config.toml
hidden_size = 256
head_dim = 128
intermediate_size = 704
init = "uniform"
init_std_down = 0.0534
init_mimetic = 0.7
learning_rate = 0.00915
lr_head = 0.00789
warmup_steps = 200
max_steps = 6397
MLP neurons of a small language model. Each row is named by its layer, matrix (gate and up: input weights) and neuron, and shows model dimensions 0-255. Each number is 128 + 32 x the weight over its row's rms, rounded and kept within 0 to 255. Numbers have three digits each. A neuron's up and down rows have the sign that makes its largest values positive.
Before each neuron's rows, "fires after" lists the tokens most often just before its 100 highest values on Wikipedia text that the model never trained on.

fires after: "==", " ", "E", " is", " Le", " |"
L8.gate597:092105100092126125131140123091112073143087135185097114139104130172156118113113174095107126159163151132104137095094073128124091082113104097178106107127129126134115115126132115180083132150141156129154108106109116126141163108153188086111126187155153117174111132215164183132203080114112140158142116137131116144131127120162184125141148077100134112072042143186128157077093134141113164091166075126098119118155154141146098139076186141129141149102131078198118171044065146065139128172188134142080118121101133062090103126195086104135168069035142158079123191140128155086143123102146138123111085097128171105102151141159159148094158167150111148131166174087142160155188141162117097107061177122142125105133187117114106176159144170076147101095085121086141151116120123137158102156118136
L8.up597:175044106147110148214176126149111100159090076099102157191132102144156106051104154119083125084146150098155115131123118117177093140120182141115212130110139162099104132091120153121140126165146213169126175181107122203137108162141173109142142098070164111168131131164134127166173129163131091104152105159116150152102156130123082136106134075174105082052136123151183131082114128155175167121174109097201139096095159138137146111139124111132114154124162118145133091070105146064117107088187142082106088157134068106132124125197119154155159115083121125114102096142125124127060185072076132164154081136152123166090083150136144107105127080129117072191102170125096105088122142115123143137158143125093163111081117167140110155147137167136113150096168117123087124118080146112181160131188111

fires after: "\n", " Du", ".", "=="
L3.gate563:102124100176164120102139161121093184044131163189181111160124133140126149110150159166084128146129144118157151163151090094129079138106138093083177184075054086140191129117148128135093112112159098173130075126103107131088127103127109209099135162184081153100169149108172126121144140154126134182142103128136152118120087119083093177160125137104120135124172091127134139098119137164123147165110105160144164145127068162137186085107144079095132124138129067123099058078113127161120161162139118117049113186126120130111120166151096126147160140149112135123146220108096117129150105171112141109192136114143084194066119099089196069121186132096119127152134082114154137084152095081132111136169101102123131076139105138131158171154171109130099112142140088103065149179100055139171103062095163
L3.up563:136168155133169139092109115226095150111163125180189142130125160086167118132163133092068133141106130156146161136104087114126093138067212133136153163139125103130131188096157145161142166113150123135139139118068094090114095124104156104109124031141109172086053166070133140131112094079064097111115151132189161149143073141111089168140115202098106118142125121160171168123123145151110186129122109153139121107115106136121183063129115099110183108137138148106142127107108154124150213088146140063088096129094146119131165174129163060149118137145096092160117181111090158094116091132060154129170129108122118155071096158164133153073186087114111133162116112127171092098141138117132130089126106143091145123118181124114185162212117078111140153129083133114086114141094105051142096098135151

fires after: " ", " (", ","
L4.gate510:200178098145149151152114109106080180161128129115177167082091114095125113108145092091157161127200128093134097089127128095198101161082131190106135098131169109124132184130106090160071126147159158152148101146203136091106098127100122128162188081094154135171130107053151095165145108154186093127151075167110188129101130132109131158092135109162113134136123078088124117102090106168168147139099156140137074113109111111148107124070131102102085098190111148114118126097131113094113117103142119089180079157180094140079168124135108147132164128104120118125109173082160129112108093125090052140133180090108114122094117118173120134140090124129126128126098130108147106112171118167091098085119153083199134189137212198103123101078159082147113103096148141124115170154212072126122060165087158
L4.up510:192168093132180164183146081143159141116116150124160171140121164165109078128118089137116137181149095122143117080170030122170061137107145131100130133124150120114142151163103085171102137133185163157161076181149136140080104149174155090132153124109111088115075138105171137153136095160141103126115116100093163178134136110130159194147150129139104122138160118143117099117094128159124202085113161163131078146083113148122115111085127120176141109180092157164130122089106142138128088148106123079112105125122121129097134145161088136124097141128135100138140149140112151104115143062088076079108110095115140099133070103108146118095103134098106192043115104063125098107146057200095091091095140059186109133155141158156104089161196099112160086060162122079137160154164097134186138217076156

fires after: "\n", "==", " =="
L3.gate384:112189150064143113084106124134090160126151178095102132139134139091137146116118145162103169145089128093156097114144132078169115192143129110105117143096114089116110047090145097111126116108117112118101156126082145111104140095058102165139096081059073174166117171111098184179091152119038107107064097147080161120156141126164093125135165172096165132114053144119130160061104129129154083121182154145090124123032078131111059129083154065142088114132120096087072154132110180154173077139123119091126145059123154149098116153080078141166088121063092136102151134185095094145142100081109124129100091138116120132122162152173172103065114103092131120128120143193092164110137109101092107130130096128099100123115121174084112106159110085162094129096132149154098165102140174169145112119133119
L3.up384:084099146118126089135106112164162130119099164079093096140147125119105057103182128190127172098125117120224103130150146057134143132121130087121169138124114080111123141132163126115154166119115120128170097102179168083117167134094187141090151147128106163132149079125055074139123129139106160139098128178092111096125145121074134115104109141103192098119089096148124228150101116120167117102179140120041154119076073130075138113082131122110074145098157152141151099080148138139138136178072133109072105119147150074153096091117115185181129128143100106081125127169177073112184166141122198129157092140062074168149135129133098065163105103110163081131125109149091125075140134158107116120165151109121149136169185182095140135114129156145114130105119132088162099119110154171136076163114217

fires after: "\n"
L8.gate322:163121142106040053173101132137131178131117128175028090150122110161132140115142156160167084140169156144141123103122125097110200170159119128135098160116135154118145175155113138096101091137107175170094136123130170150107159118128157120138168093113138098145127141103138113157131126141129138126116087147102131116176126152134107142182141100164110160115089104129120118135091156164147118196121070165118166090146064204128138124107105133143092123172076133133133129105128081192090089140160077079091088154090193151164167107172102175149127133116097086136147174052185166086111103139043171061126108069063119151149126119148130105155125138138129102170150132145151069113084181099171114200171092143155140086081145160105110188160163093101150085098153140126148128058139148090137140168088115
L8.up322:147163087096143105105151126043130153211133115112191159127106143164132083110099137180119115085118138145138126102102115104110211146134159173130115187145143146100141163074142101143125082114154123153145168148141178111142176091153179056132109109102118143171149117127084102145167106197127095100144127187163115125180140161138106129225161083121101060145151139097098116135106161175132160181114174156091145111118100121214079093180109109138089176118078151108171114139147165175145150105109160130146156162111164113146122141081147101157143140176123122146146159102155122096094133163104126194148125132083109138109180123157114105110091140088101105146119128129087077134181142124120116187122048190093130109092110101136111170132125127101171110067190179074078083086114113111133147186113134

fires after: " It", " is", " was"
L8.gate489:179074117104059124083177115088136135147128145109093114107139108152163123129114142136089097138132196101151142157143154136099183146134117144130192105167088175159114190131170104135102118160092098199119181118110105144134155171103158171121057123200195118128129155166151137160092133148153113151167164119083129120133104164119122112179087114092152170115122128144145122109141133097107179105146076140109150146092108126133138078049124165116124146100087116094153160106151136096165144080162101090114125077093196090095208138196124151161129161155124132168132174152135157149099133101105118165109156142182125138039112104085124161064112218117090126147078168124146130106172214172140145093100133147114122076131123170120142092110079130127177059108111136190119170142139141118149196112116130
L8.up489:121111122114126126104080144133159142069189127102105106132148092153145117145114104138184105108168136091125106099119158136124159116099134108071127088203152131063059193090113124110173113139124135123127152139176154093061174149130158098199130114084131123128065138080144054099113179169135106059128111110093133084119169146110159116153124103143110129080137123164149119097142098076135120134093085148125173162162114121114108146094131109129069141131128093210102172115097145131110156115108106049095088125146130144151101101147137188078173134144155118162118101120132057147126135072135151103075133141130070185125166128054116102047201136128161174120106082106108097148101127122151115131185137110104079130086163131184139152119157127129185134137166191199149116132098129171163080200153145

fires after: ".", "\n", "'", " was"
L7.gate585:162196135113123107118164090120156081098128138081095125143169095119125139132111120064122110127144152123105114140138098098097115106133132114132148114139144064093173104129146152107094115142064116169102103132117108109123139142170123123152144145103150112157120165166181124182134175128119161027126129083100127134136099210134054118132068064080147076158115168135097102072119122182106203091170116128145151167157090059140139126118093175144162194113140149163125139089134180084159101188146127161121198121150093155125180100148043222146143158099113154154122174138117123162079137090104138158145181101157166120111118155102197157097182146087089131137183132106179120116096144134092139084161117162156127113141117168124115148094050097124089120107135140094166088129131125199088107139100143
L7.up585:136084120111161104114086140161156143119136203052142168127195153158121135138138099120125129098155195158145106159104170163104114107191088103096104183112092114077183135131085130131154146087149168140118105079147107032115132174189135175098125114166156144101086131164150094064092093080060152113094158131135105128158113131095143161165148108122153125100142147115137131143095092146201136108154169106081154158140095093110169214158097196148129185132101146108109184111080153128142084105108149127119150153116145132135139066133143145129142121133125098157160149077130129102164163145105137183130152117088115167136076205110063147153137228106107083162087154146120135110113081132138072087100116164167140143151126156107122113087144107157143175093104038114137115131063118150115129131159107

fires after: "s", " S", "c", "no", "ph"
L7.gate157:085157126101131139157164142164058143104184157156111081123105126135218111136135108082149155070156157126152091067150101103118165190134150103152136116088173111103077135124127164065124170127158142130136139126120069128098177142077088137106105174074130145166155159123078084128162173154093135149156142085121103145177109160057107140150158139146108114075116135082120104194101134141114084157145070089173186169069144055145143155147122097122128083142120122137088111096100098100086088115191141134100109196076189182179098079140177100150178121141096139176102136142133086077108123107132132168166152134134097130122123115096118202188141129187172128141131176085131154105102130092115107123130139146123098165113162151133183113151066095113156070074086153155140159110106092136123131134155151
L7.up157:134208156087150074150135118111135137175176134130100125055132099151096139160080142152183102142092107164122157132122178140087132160130118076168138102080129119117181068095120144100084115070163108134121096119128153150143065098142098118057189122165179166091142168140094114178101194169096101188133065131125187151128054146135130165159037049151116094133106157157107061132082104142133157141093136098086123107104122125094159158167152116153163107150047095139085169148136098112132127105151140152134167147116061105100135081116119086164091068129107166117102133088127159138148115140108088113101177137106146097141160139131090133092098156111155145066133146083132155146112122193162140112101170166125177126176076093126145117136132160107088117140150156131156203107134173161163102115122125

fires after: "\n", " \"", " (", "-", "===", "=="
L3.gate572:169133157098105114152065135119113125141134160123106115161087161110085124109138106125166115131119123076143168193183140132199113139160096193135163127059167114163196083110123108132227130179107114133172130122150154104077191095146134079165097141103184112083167177126119091133127165169113104117128146120136137101153164122082117147144146166142095115076126193163120100114119141146186121102159143067148149138210144115141141152083144140192067129102142109100177144116190094183125210052090170107144123155154119173169148124138124178094154093164164153119151074072167140109138188137168144133166099137122088127111133139132116123110159128081064122131111176124160104119171143124144102127151145094166159102155125145136231180164136139163102107120160084135159167093115146138095123146116133
L3.up572:104097134125199122042175173167084164161130158113094176094174095161180134081146118107153096112093066160154172158094132143156131105150126155079132165157110138108102085122166124124170144097104090156127094091061093125132128081158193128107118182131159120136132023104157083104112122175159112156158148081128110140137143147143110129139132101075156117096150136147126154164134174116071154138101168102122108133138135153125098140142131076127135125125177173110140075127127185065162132135144117187151167087117088143106099140155170089141119126129127106122164103100098117175130113132083149117127117152157124164137125181141211152105155143090105170125116086089126083096063097091074185084128139151160157150125149151160125105188116179164122122146089121196070120122135028188112161073159152

fires after: " (", " ", "\n", "."
L4.gate560:145083138114093154111155097107113148169162076141181095170148086174126107165077172188126134120161169158120172149164084144131196096094153125174154120156135155168115094139066092128211101109133099113119151093131137168135146092179106125059123134157143199156121162136160130133108177074116102127176149127132214092138161136149000130123138117138119135152155080096203144097150105158097159089151136145144120099137142141124156123109095109128147133136152127107154174036120154143147176129072119143088099133094154087115173128159138161130145069104068101108094133077131122122117113207131094148128144127149097186162110124132141115060161122133096155173131136112134084136115144153099145171193116149175116176086073102128148156185106135118089140139174118123095127152074121130117170130169075
L4.up560:153119124141125113129109127111127129160114093137145101120130105145126125117057169192071155138139142166088137152156121186158157101126110078166122123128141176167088109096165127074111118128146104073141147109089159141117151132159169146086179161103127161084109113100117111153077152084107154126079205141109138178139140153132090149116147188080106159103142181145173135164131113140163156078087171140132163157160128152125166106155095123082167140174142102080111179024165089130085173145150145142081139152135094087097167128138124176178131140181077145126097143120138151152123145138066105217162102124138106157120117080106089099080154150130093204110091055079126050129100103169144144143152134067197141126092094069070177118094148140127146175107131094175118148159131160159148117131169085

fires after: "\n", " \"", " re", "le", "a", " ("
L3.gate344:132199129134100173124111125152132090156081097134121106099139085166155141143123137142130107178162172097080134085102108144112146139141116144123229104131050156064147117055127134199088094121112147146142120104101086174137125059207182125193066143078168115111128129131104107150149148161168146166098120121125107139145106135119098184144094142087137112108133123130130161153153146047097178148130176140169162134087129110117099183126118126123102142131061116103162061150123192082116101080092178089153125176098143127166104146134135156117148094064136137109119162165145143135071133065127146159075170093120089114174148154115167142104134156149105172125109174102177150098146090104102154142108068178171138120100159096144138152124103188184108095166152115120161125116085060138182109143178127
L3.up344:126154132135086172082189203121108151138180102134072103121151078185092125107062151148170072152148133133092090080078138142103143117086092152102111101162155149114143148104076146150064076118142122137140103109097078168114127127172121087167139128100148136069128191149118103125149204177170176142129157143156089094151132111110139159126081075137138123075148130145087119140119179117124132162103168145151130157076102093183137107104115088106119226144083125120088148112150103100088122067154160149118130148140169148148132101212119127125143109119143194099131141130145102139132069148118175126159193151101050130086112100114152144115052076186116096109153151108148117069102117173115162099103129153151168136121081054143124143121159144130162151136091134075119152124125187140102175093124184

fires after: " \"", "\n", " (", "-"
L3.gate32:116127133155100109151067208081153138164098105133147125095166126144105158088110120111136109140129143157101113165138142097169147102157114128117131097186092126192203155090143118090064126117203119153096119150145130082083123135125105122102147170153116215102129099168122131127146143165157126144128163119145114130158167160108115062101104135113157103150135150158133151150189130095112174064161134085157101118097152132164138148133162120142117150126143185101137115094160175061050154101107170144092103106203216128118124074131105106125163106131166117152120121084183117195062087193158138112130127093122042135142102118099155132078117118081087166106145154153108076076075120112161034151064105132138132080128148129108116128185122135080140123113092156115123163133122090140066131127132058
L3.up32:072183116159084115116100168075109144150081099166105142082123115132108104123089116077118109143108135120108149161146154105179127086170139157135083096202136123161183180109138088109111155142148120117106134154116113104055138144110137119112193174127152144092144117096093118107120134205169151153157168146154122146134173123093099094125090135126117056138138166145189146183135104110074159144168133153146103131116166178155116122171144109129140148160094171137093133105171142141047068080100131119102126155142115109115160109140098118113138133141154123181140123136177127165069105192126092168139131105148036161165087135118167116086152156157064106127072181140085107114070095147110071133065076126159200091126145156094146097206081139135160115153078137122134118132113115134085149091186044

fires after: "\n", " (", " \"", "=="
L4.gate191:120158152135190112131144191101152145150124119056152127139179124145157121129128109116139091116131095115118175138161113123150126182109099123166121195114144137176141146100134109214133105149170119115085108089098096118099115059236098167109129106144097120137068131136152095160116158138139158110160163052154153065129089164118115120106184171123101056144166142111070098150135138147122133130175149072149175080067130133110197106170165088102141147154148091099161135138174167097133117101097143096122167138139150130126106141193129152122154086129152128155179152117127126162093081152142109194174209112122066146100106108141124110111110124210141148180147146137116092148161148139118063097181132087150118070134127148168173096139153092175168174123072116040132133139103109158092134160134117
L4.up191:143172138165133120105153132112110122207098148097152130127120124162185108112166099130106078107128067134082172141159088135116162131083129114117179134164133148151177124095180086141148180101165099129124134089102078119121084100170149189161173131134097161115056083148124097155170114162177149120140185098078165082127133148126121159108090094122140072108131092131108110164102179118084154100184173182148149109099185121091133114170156064151150167120137076126165140127105208047123098103099143090155132125190153074172151141162141119161160132160140107120173152132098104142116088151094096165159181114108092175100093123146168153055161156141092138193117182097133140183097142116112166083147148102167154095106160145113104100144138142144139112155078085063146090177109063137083136158120137

fires after: " S", " T", "w", " It", "mi"
L3.gate487:129107110085116073127174132081139128140162202123089126156113118146159134114101150115099153156162177073125119145151078135119149143111182126123110106119131119097103102144067135127157160129114110159099135132119131092168137155145130174093117075172114175102093182124125177137166108135135136073081131155075139158128099104125111162161156154089102119163162099115148153109123037118151161121123076055108123187060160114148107111126145154118132170153149152127110142113103109073123149098145110197064071186122155072114143152174093187146135107119184071157158103168152177138110134085090097132148105125108095159088172125146095041187128089146131185118142129117101123096095133153067123144085087170123102091135184109091177158200153157130073127026120200084117101142094149128121136149107144
L3.up487:153114085091168071131086156048124139128165203126112139098156072134166113145118159162087105132101134079139092153115101129074115116098191097136173118097153123120109137089099138182077139125152146146103102138137104134102124108173134142074119104139111091122124195116164100177162157131083124082100153165105169097119076112137108164165141121151108160182108124113115134105134105128141148156156097082154172128067106114130099100110141170137147167180168153157112105125180078134111216072114126158099129221149108084099147232122117110080180078076173102167104136168121169163101068124079118119161144122121125119106133116125081080136168104158141173119122137124135083114114156179119119153174145131146120052102174156105155155203119136173106171088123148101105068173096148123121121185120105

fires after: " ", "s", " O", " at"
L7.gate557:145186098099186149143097145118179142098193145204095153114100165090106141152122130137117159108097131066107134137121134109083087159118133171111063115121117119142128099101112175128115074076121130171071146150161133135139169139111148184104126087156132125097158140071124108145115155107125199122133094169171165191159127154151070138109119117071091083071092145129105089075124102120090091075124131126070137127149125147122154147062145118162146087149132157115135079137046104125093114129188110154167166107130147095196159112181183124180128142183168171057151141127135159111081087061110133064140098119177133101129173135164105154142117151119116211135149127134090132124134153120132131172095117097169144142101080110110205120131161136175170156182177178108067138093127110145155118125152095
L7.up557:148146157145129178158149138078131142098131163145108095129164147123095142157064142200069189134127110086109160123105134043076080228127136176095159138114155112138178165125178166107097141094160158119072134080177053174121103134103133148093110092176158131127105200117116126113156095134077183148124092119144158070101070138085161114156161117105145099110121121108153056115143151115108135126141135109113117117137140112147146156169164160092094118104161127127122105149125120100082117066089141113112106111134090146119155118136171084136102126202172138095179143158141079176124119088116128111085095095113075098165130085083117164154140131096155135111096067156132115138140089045052188122151177092169160148138084142121122179117117116163135119132062154183066129097110144134107115065126137

fires after: "s", "-", "mp", "jo", " S", "ed"
L7.gate196:114130118161084106077170121127163163134139139131125104077078143084150145094095134112097031056113132104131154085148082116129111125152151159114067157184125166138140172083119130175137184077117124138172098106094047106126163070119133128139110121092112139159137097106096104128063109098123152142169080181134141119135097088119124120171089078123125120134129107131126074125117119104137171136167117151086107135167182099104157128079070112114069094131100143138152172103090116161104105127132123153120078060114092156178089140052124142138176101195135127112049081158105122074164087098116101180140098081109071060161148136109097138124117087098198181087178122114106162113106105132130076119141084101105134083154161114158114127131130169081102101162083158133086146141148069126109146140064099
L7.up196:110144086099126089035162170150086134155104110137088139128174137105099050125096135103132114150159080132055099174075142088130121170074106116157145117175160188133125135186110094173115126097112109097156083084159067143128109150129144089073155134115154197114118078122110151164122137166125145160131116098142157109121143140148116125146065061059051104102086119082098080108126100165118099142110060080135060112187160119121166082086168136096101104130152108130156094090154119155165121125122134201129128150118136131138101126110096155124151171138119141138099136118122125128138168109124103085100147157171018111097167118100118135179090110126092118132110123151126122154175190106105107114173146151122110154195094141134075159154190167105136098159122099104118151165143179121132076053098095

fires after: " ", " S", " (", " F", " C", " M"
L3.gate135:172173073141126189134149141159133149089100109090141133132115205098090063135088134162150135119150107105149127126156157164099132136163105065106146077145057091076099138123140102149129142165159147166100136143084100112128118140139099041089176172166127149157088143091067123171077107128077158091124192131145171132074132195123122150114087127182044112163174161143090113157100125165193141185134146104121137064136110085184135126142169106130136114131119079110156089189147191104161118117111123116106137141110124084132130138124131114144171172151204120114129182121104162185167115131129124159084112131147097154057126069175093111099101146137140098090101156157141190127152156141072130111080106104128135117141124076145157190061126089101133098130168136130105151063137145147116121110096076
L3.up135:099127075154107166141142132151112175094152119093156127208124153106098073154141160148156101161177108118164138145117162171164104122126127133110140109141115072060102108108143179156164132210122147171100123135114151136147210149115156070087165099215157130119109165165124112207117128182111106065112100143170095171123116118090160110072128165178108130172218151144108120188152173179143128157156157112127171100097145097142174127137182113077143148064152119128106103171181154132124163158089129138122149221114121121116126129090137125157195160130150125087119177129115125154152095129149125103129114110139131163081161128161090158155122124137109155093125147196141139153136172136114103129110121094094124200197123080135162194124078132111176129144175139110088081096081121095087128093142095

fires after: "s", "la", " ", "us", " S"
L7.gate574:086095117139143138151153117163079109060110143102100118127191045104124138145113073173131126097129168136101142086118071130105103106020126189141150192103144106184062090169151131098094121085136180185144057142114114163078135171128148118111143145163150119145112135061105104138079132184146127067164168174132133149158093109091110127086125114121156091161150154149133175149188090081094125147119111161145119141123130155085101132116055109158128145131144176108135141175101117096119055128157162121091196147133098138086137096145142153154133126083127149152099169121210120178143163112118135177131135100079067113103169148093086153133144091080160130100162142136090124176201096152115122131116143145154144154163096111144112117130130149119161108133047112154116155066169090119066159152123125
L7.up574:119100138120121129110126135073101160091136126140132154124133125110089110143066091150154145180129193105133150136088129172103139166141117101109059114148138087113101158164127163142139158099105147129026130130102089092107130130150119092137143150127121123154173115171113096114091141148107166178151088137201159127079089106126115086134145115149090147138108128125168111074104133121083141126151137101102171139119102169105151177126078114145115082115067099167148173106121137066158166118163096089127122070179155110126064101043152174101116118105111176092156158165071177186095115145110177110109101102090135172143194125095090204090173198130147136123141153184131073187127158156155099160096160149164064092156169128116148094115144207063145117105156181161112126203164129147122109133149161

fires after: "===", "==", " ==", "re"
L7.gate367:109121172143139114132093152132151113100129161091175133084106093102163150147108130093088195094120101123106176164120075087154145107139172157093087101087079165085153114097077139113086101131140130108111118084060143149113150150163138170067096083115116078174160122129103158055114186105101125132098135144122137168164146112137100134088162094104090077144163109115183072130095136158140176167134100197144101125148143146125096096133179153137169135115118116126160079084105196142069079122130134157107131167154195125119122148145120134146184184154079091132117168116107170120118190145133124151127095109110100096133123154052198115105136143163120062146118150118096148133115227120131112156083132073097052080177160133109113084159174151080076133141149150073118111140158079163140120063114156
L7.up367:083139196140122160131134131181209160104173126201140159083094153131129161162132123132148113150178102168075150177106129136134174144174126150079148109174110129094118141164139134175116109172137114126177129138055128165168154122141111066089126123098129093104177225109156087073151133149126094128179125129113176150156117114113121134119163163064099144166135214131122070165124151086157126105123124169090201097113150146165090143148131110106115087173151110132126158124175152157107100147108115129116163111132174114154136090102143168075123123169130103122159126077167128055086089112125140155140109147167132118127146128079144103105176144066155074096100140186142142113107160119144157140090080112185067161165113146077145162138189148188105078170105147110140151063147183134112139148067161

fires after: " ", " O", " su", " Ch", " current", "s"
L7.gate609:131078156101144136158136128114173084165156138080101149153116142125134083086137130168168142138115111110186154108131115120115128206136067160135128157140095151185171105130103143121104106162154100122085064068160145076153135139125134099098143122089086162170154127142135081123163127131111130198113050123131123087076160096128150089087113157098160112153163159102129166108165087119121099123169129166070109170116105128112083117106182145126128094131095206086159139129164071132100128050186167156162158171108181153160115099094133142133124098166096146122115118107163134171157151105143151149132126099104114094145204090123140187153154078129145170186151113098110157160152109099157128086137123158078095081162064141085125028054197135195155133132140105127165092160102189114178139132135132
L7.up609:149113179106150179181137070102173112114119128110152113141110115146095109084145103125111198099155088112155072148104178109064113117202125117101147166142076152097142138085153118100158156160023159122132061108168109083188110183121128146105093094112104119130160123130143161196142187168128098123095089099184160114095090119110095131145103104131119158113131124147123142141080193141129104095147144111148110082130151106125141134144135111104143095091080186136123121140125091115135138108111072149089159114095118153075152136133171057141131072152128172150165107106128184114123120081148167128136134079098103095136152239129177182170111112118105120045097138188112155093117166150112119140116121094176142088169123101183195184133093121135090114109089197141100078126142171127085138152138141

fires after: "===", "\n", " the", "ho"
L7.gate122:103116082165149126106127122080138099102109132114114064075101095167099110142082124142180143097233145140135155100092152141153161082129099192182108107152080149141121186108145132124111121114144088104115135162114096185146123120093147123142178125161190119172155106153131117143097088155147193145150113102140112150084117111145105126050141199111188113148111146166131075113192149134080201132095154161032110145112175179138084104156157133148110122114069156096136224114137099128123080089067129167157085106117139086142120118133146169141114130134161124128120119117104135135079028097116142127127105143087113144139128110110131098117108124148176108167152151127106111159125101137129122088160167127088090161113166098078094050098173188182126120163077135125152174135128167104094153120171179
L7.up122:110152138173113135125091133179124143080121200188135130137195127170059129158124127181082169096124134137063086176184142110132101093083079178156116120148138081127078144126131148131111137099128098147141127088112109117118112123061167133138121141119147115138091139105135124120095155167150125138120136132200084107097114101164114166122126143114102165103120114146129081150023146154169086139162119139094239105148186152105114067071119130121136080155114131131131144170123101100130149085133095129097134109161194093138143065091153143151131134156119129070144132080134091095101081141128085128190117169129106156085156079120168103156135171072088111118136102097046101135114165086108166098097125202125174104170168112146117156150152078098088121136092120137047148138177143097105109074112173

fires after: "\n"
L8.gate375:157074114139125126178120093085089116154115068131131129113099123087188174182104149120132119143126191110136148069161089126161144174211118163143138155094130134109154142094140043122142140149156074126153094093162154125083149144107147134101197151126146156153134116148128088099100123181130138126103110085136126062152115129166134189122134165131134168126085144140087136165080121151142159121159103157068161077094094218180136121119090179157146111145067145124148138081174118087142065117138122156142107137151163137142164130153088124105151141070138140109117105073108181154116141108168058087120111083088110157155193142122054120119122138171127106135107138106084077109113125159165144114158092129205075110144153141128089187133116153072074158097196157057130125164130165142188126171128154
L8.up375:128155138109140097158143074095142112139114090188127104134071095094103076161110108139138115096171158148089132149133099128139073169213139169130098143099078163102200113081108085106139147131137130178107100116144128092167177109131135116129203114037156154128078106174094080091196105217125150100131105129088091090155083146122132130127136166121119072108096114124121192118154148113096099113164136167140119089075097179142097113125143168127082148157116170109139172092187123112093154142117136154142100119149103088135121089072110073120131098093121109108176126112105150080113149169127087082104139071091141091126134145134150134133145155090086152108078129123037067121136135130147145147109096122139099164109165119148074144131066131075089148122117184074137144159123209174148175193116166

fires after: "\n"
L8.gate218:117133116097133107144094157111193163150135155187100126179092066128086176140168153109130110138193123188097180096165049109098133169169174110113140134117159125115189081100143012157121128128183106098157181100133134112078163182089156123123152130125082179172148128215084112167147114188098069116107109131121161151079138204134103133186172119144118122095155107123102100169073107139159136125171156166106147088084113156137092056111103154137101076107053118144141148132136097105130115116084107129105131175111141114160141084166157128116192143131129088141183095120182125156104111148099098163122145078120157089117093108148127083121064125121066110125137090097118152175111109091108082142172143140184103131154112125111084162130109124127120124107157085149164103129092165151153141108125143
L8.up218:115140073081170102083132143136206127117126103161121130051115108133089158135178128123169125141132130173106197153070120121112128216154189157103075139096140104149211062067132073153134198120188132092113173094167138110145126078102116102141176162088133170116121161152091172068124102164129115089084094081156158107074114110123131101122099089087163142136107119126092105144097150116083111165149118160108136132118135109146091190172078125164170143097078221199115175142163161112160084104151101152137133153132139096179150127115124115089143123133139095105198138122180097177131119112129117154112154154143155101101109104112106128121099131065128100123150159088150146128160088148122079174125137131175114138101152125166073142126086113073105138057157118135136105116105094072130097175152134

fires after: "==", " ==", "==="
L3.gate254:133233138108118106090151136119128138161148160094118103090122130170077158211117164121090213145207154098094160143126130074097182111107161100091115067148117077105087133123160084153090153095120126135126133128128086139062186103125166150079094108125138092161101120162117141239096093186117109154097125100159140206160155141107134140120103158127179142188141118098147150097083069141061153119135092155142122138114149150097141124093133175114082125164143119099124143051103124150182075159152146170110112124126144102109108098142136171142148121086171124146129174157115143111106116137138158120108133110089150112162156080062169088128150122118142123121164112112154099082088179079175152109121128080106061091087158134082141132149157131179054121157145121092114153137158162100141114090097162
L3.up254:163195110129076149128149191128145147197150130134152124130130152150108180173150097048136136076171127101087148126112120058091157146115160114117156130152120121142159164128170119172103122130178114105121145117181077170125194135128206178150067127116081153117098127135151099167122159168094091152160138154194119143155132050115115126123083135147172167143153115088129135083106097172131148147195057166117099164103132183156152101111138143098135120176137144097194151089125139105162119140077112149171093082153185157124104147108159158133123237174159115157139112158125121152096091151168169123114142125088177149138179138065126150111115134109166089101132134136098116101210163116166087097098115090108096145090152146047145178134151115147125099155132109110120139156127193122157084113099157

fires after: " ", "d", " (", "."
L4.gate605:129145104113119220147145141133104096123069160128150117119158146083122125108058141154190128160125087099137110112097131103107075133112139105095136144103171066174083126148138137176117173132154137113115121103135121130118079137124132133166155115057219170156117095111143117126104141137123174128125151118131146124141153136100177155079099116175151161058165111120134151182134107123124148142128192187129125137147116054124130123120134167111140208153182154135137041145138161170189149125092155176204046098176117119058115103107123128124097120097160141136131105058143100141082139131086117135144130098127147113122165149142118220115153126108126148091098140196180139055092148172114078108146122060121050087167096156095126153077125124135122089156129116162102177119127137096173085139082106
L4.up605:110158088114156169150117150134149120088150181153115035121093121121124111128041133140152134146140128090165157173135131131138081102131133081063136115109118070154055122167212099146136140110102160105122147143174123125146115104104114133151188089131110142181128075091174112169094126170156184124114146128113093117113173111095128121066096161158122129084137163134137122195176095143093156193150223131126093117101133083103105097107118189091155190145139113171133059116103154140143135109102121137098108071163110145086158126153140155138144091082108134140120109148133070136134147177103113151125101107155151159155195132137121154157107144110125146073045160188167144109080163171110068160145112096123082065134070149119151142062104133095155150174127147171107149118188132130160088092139081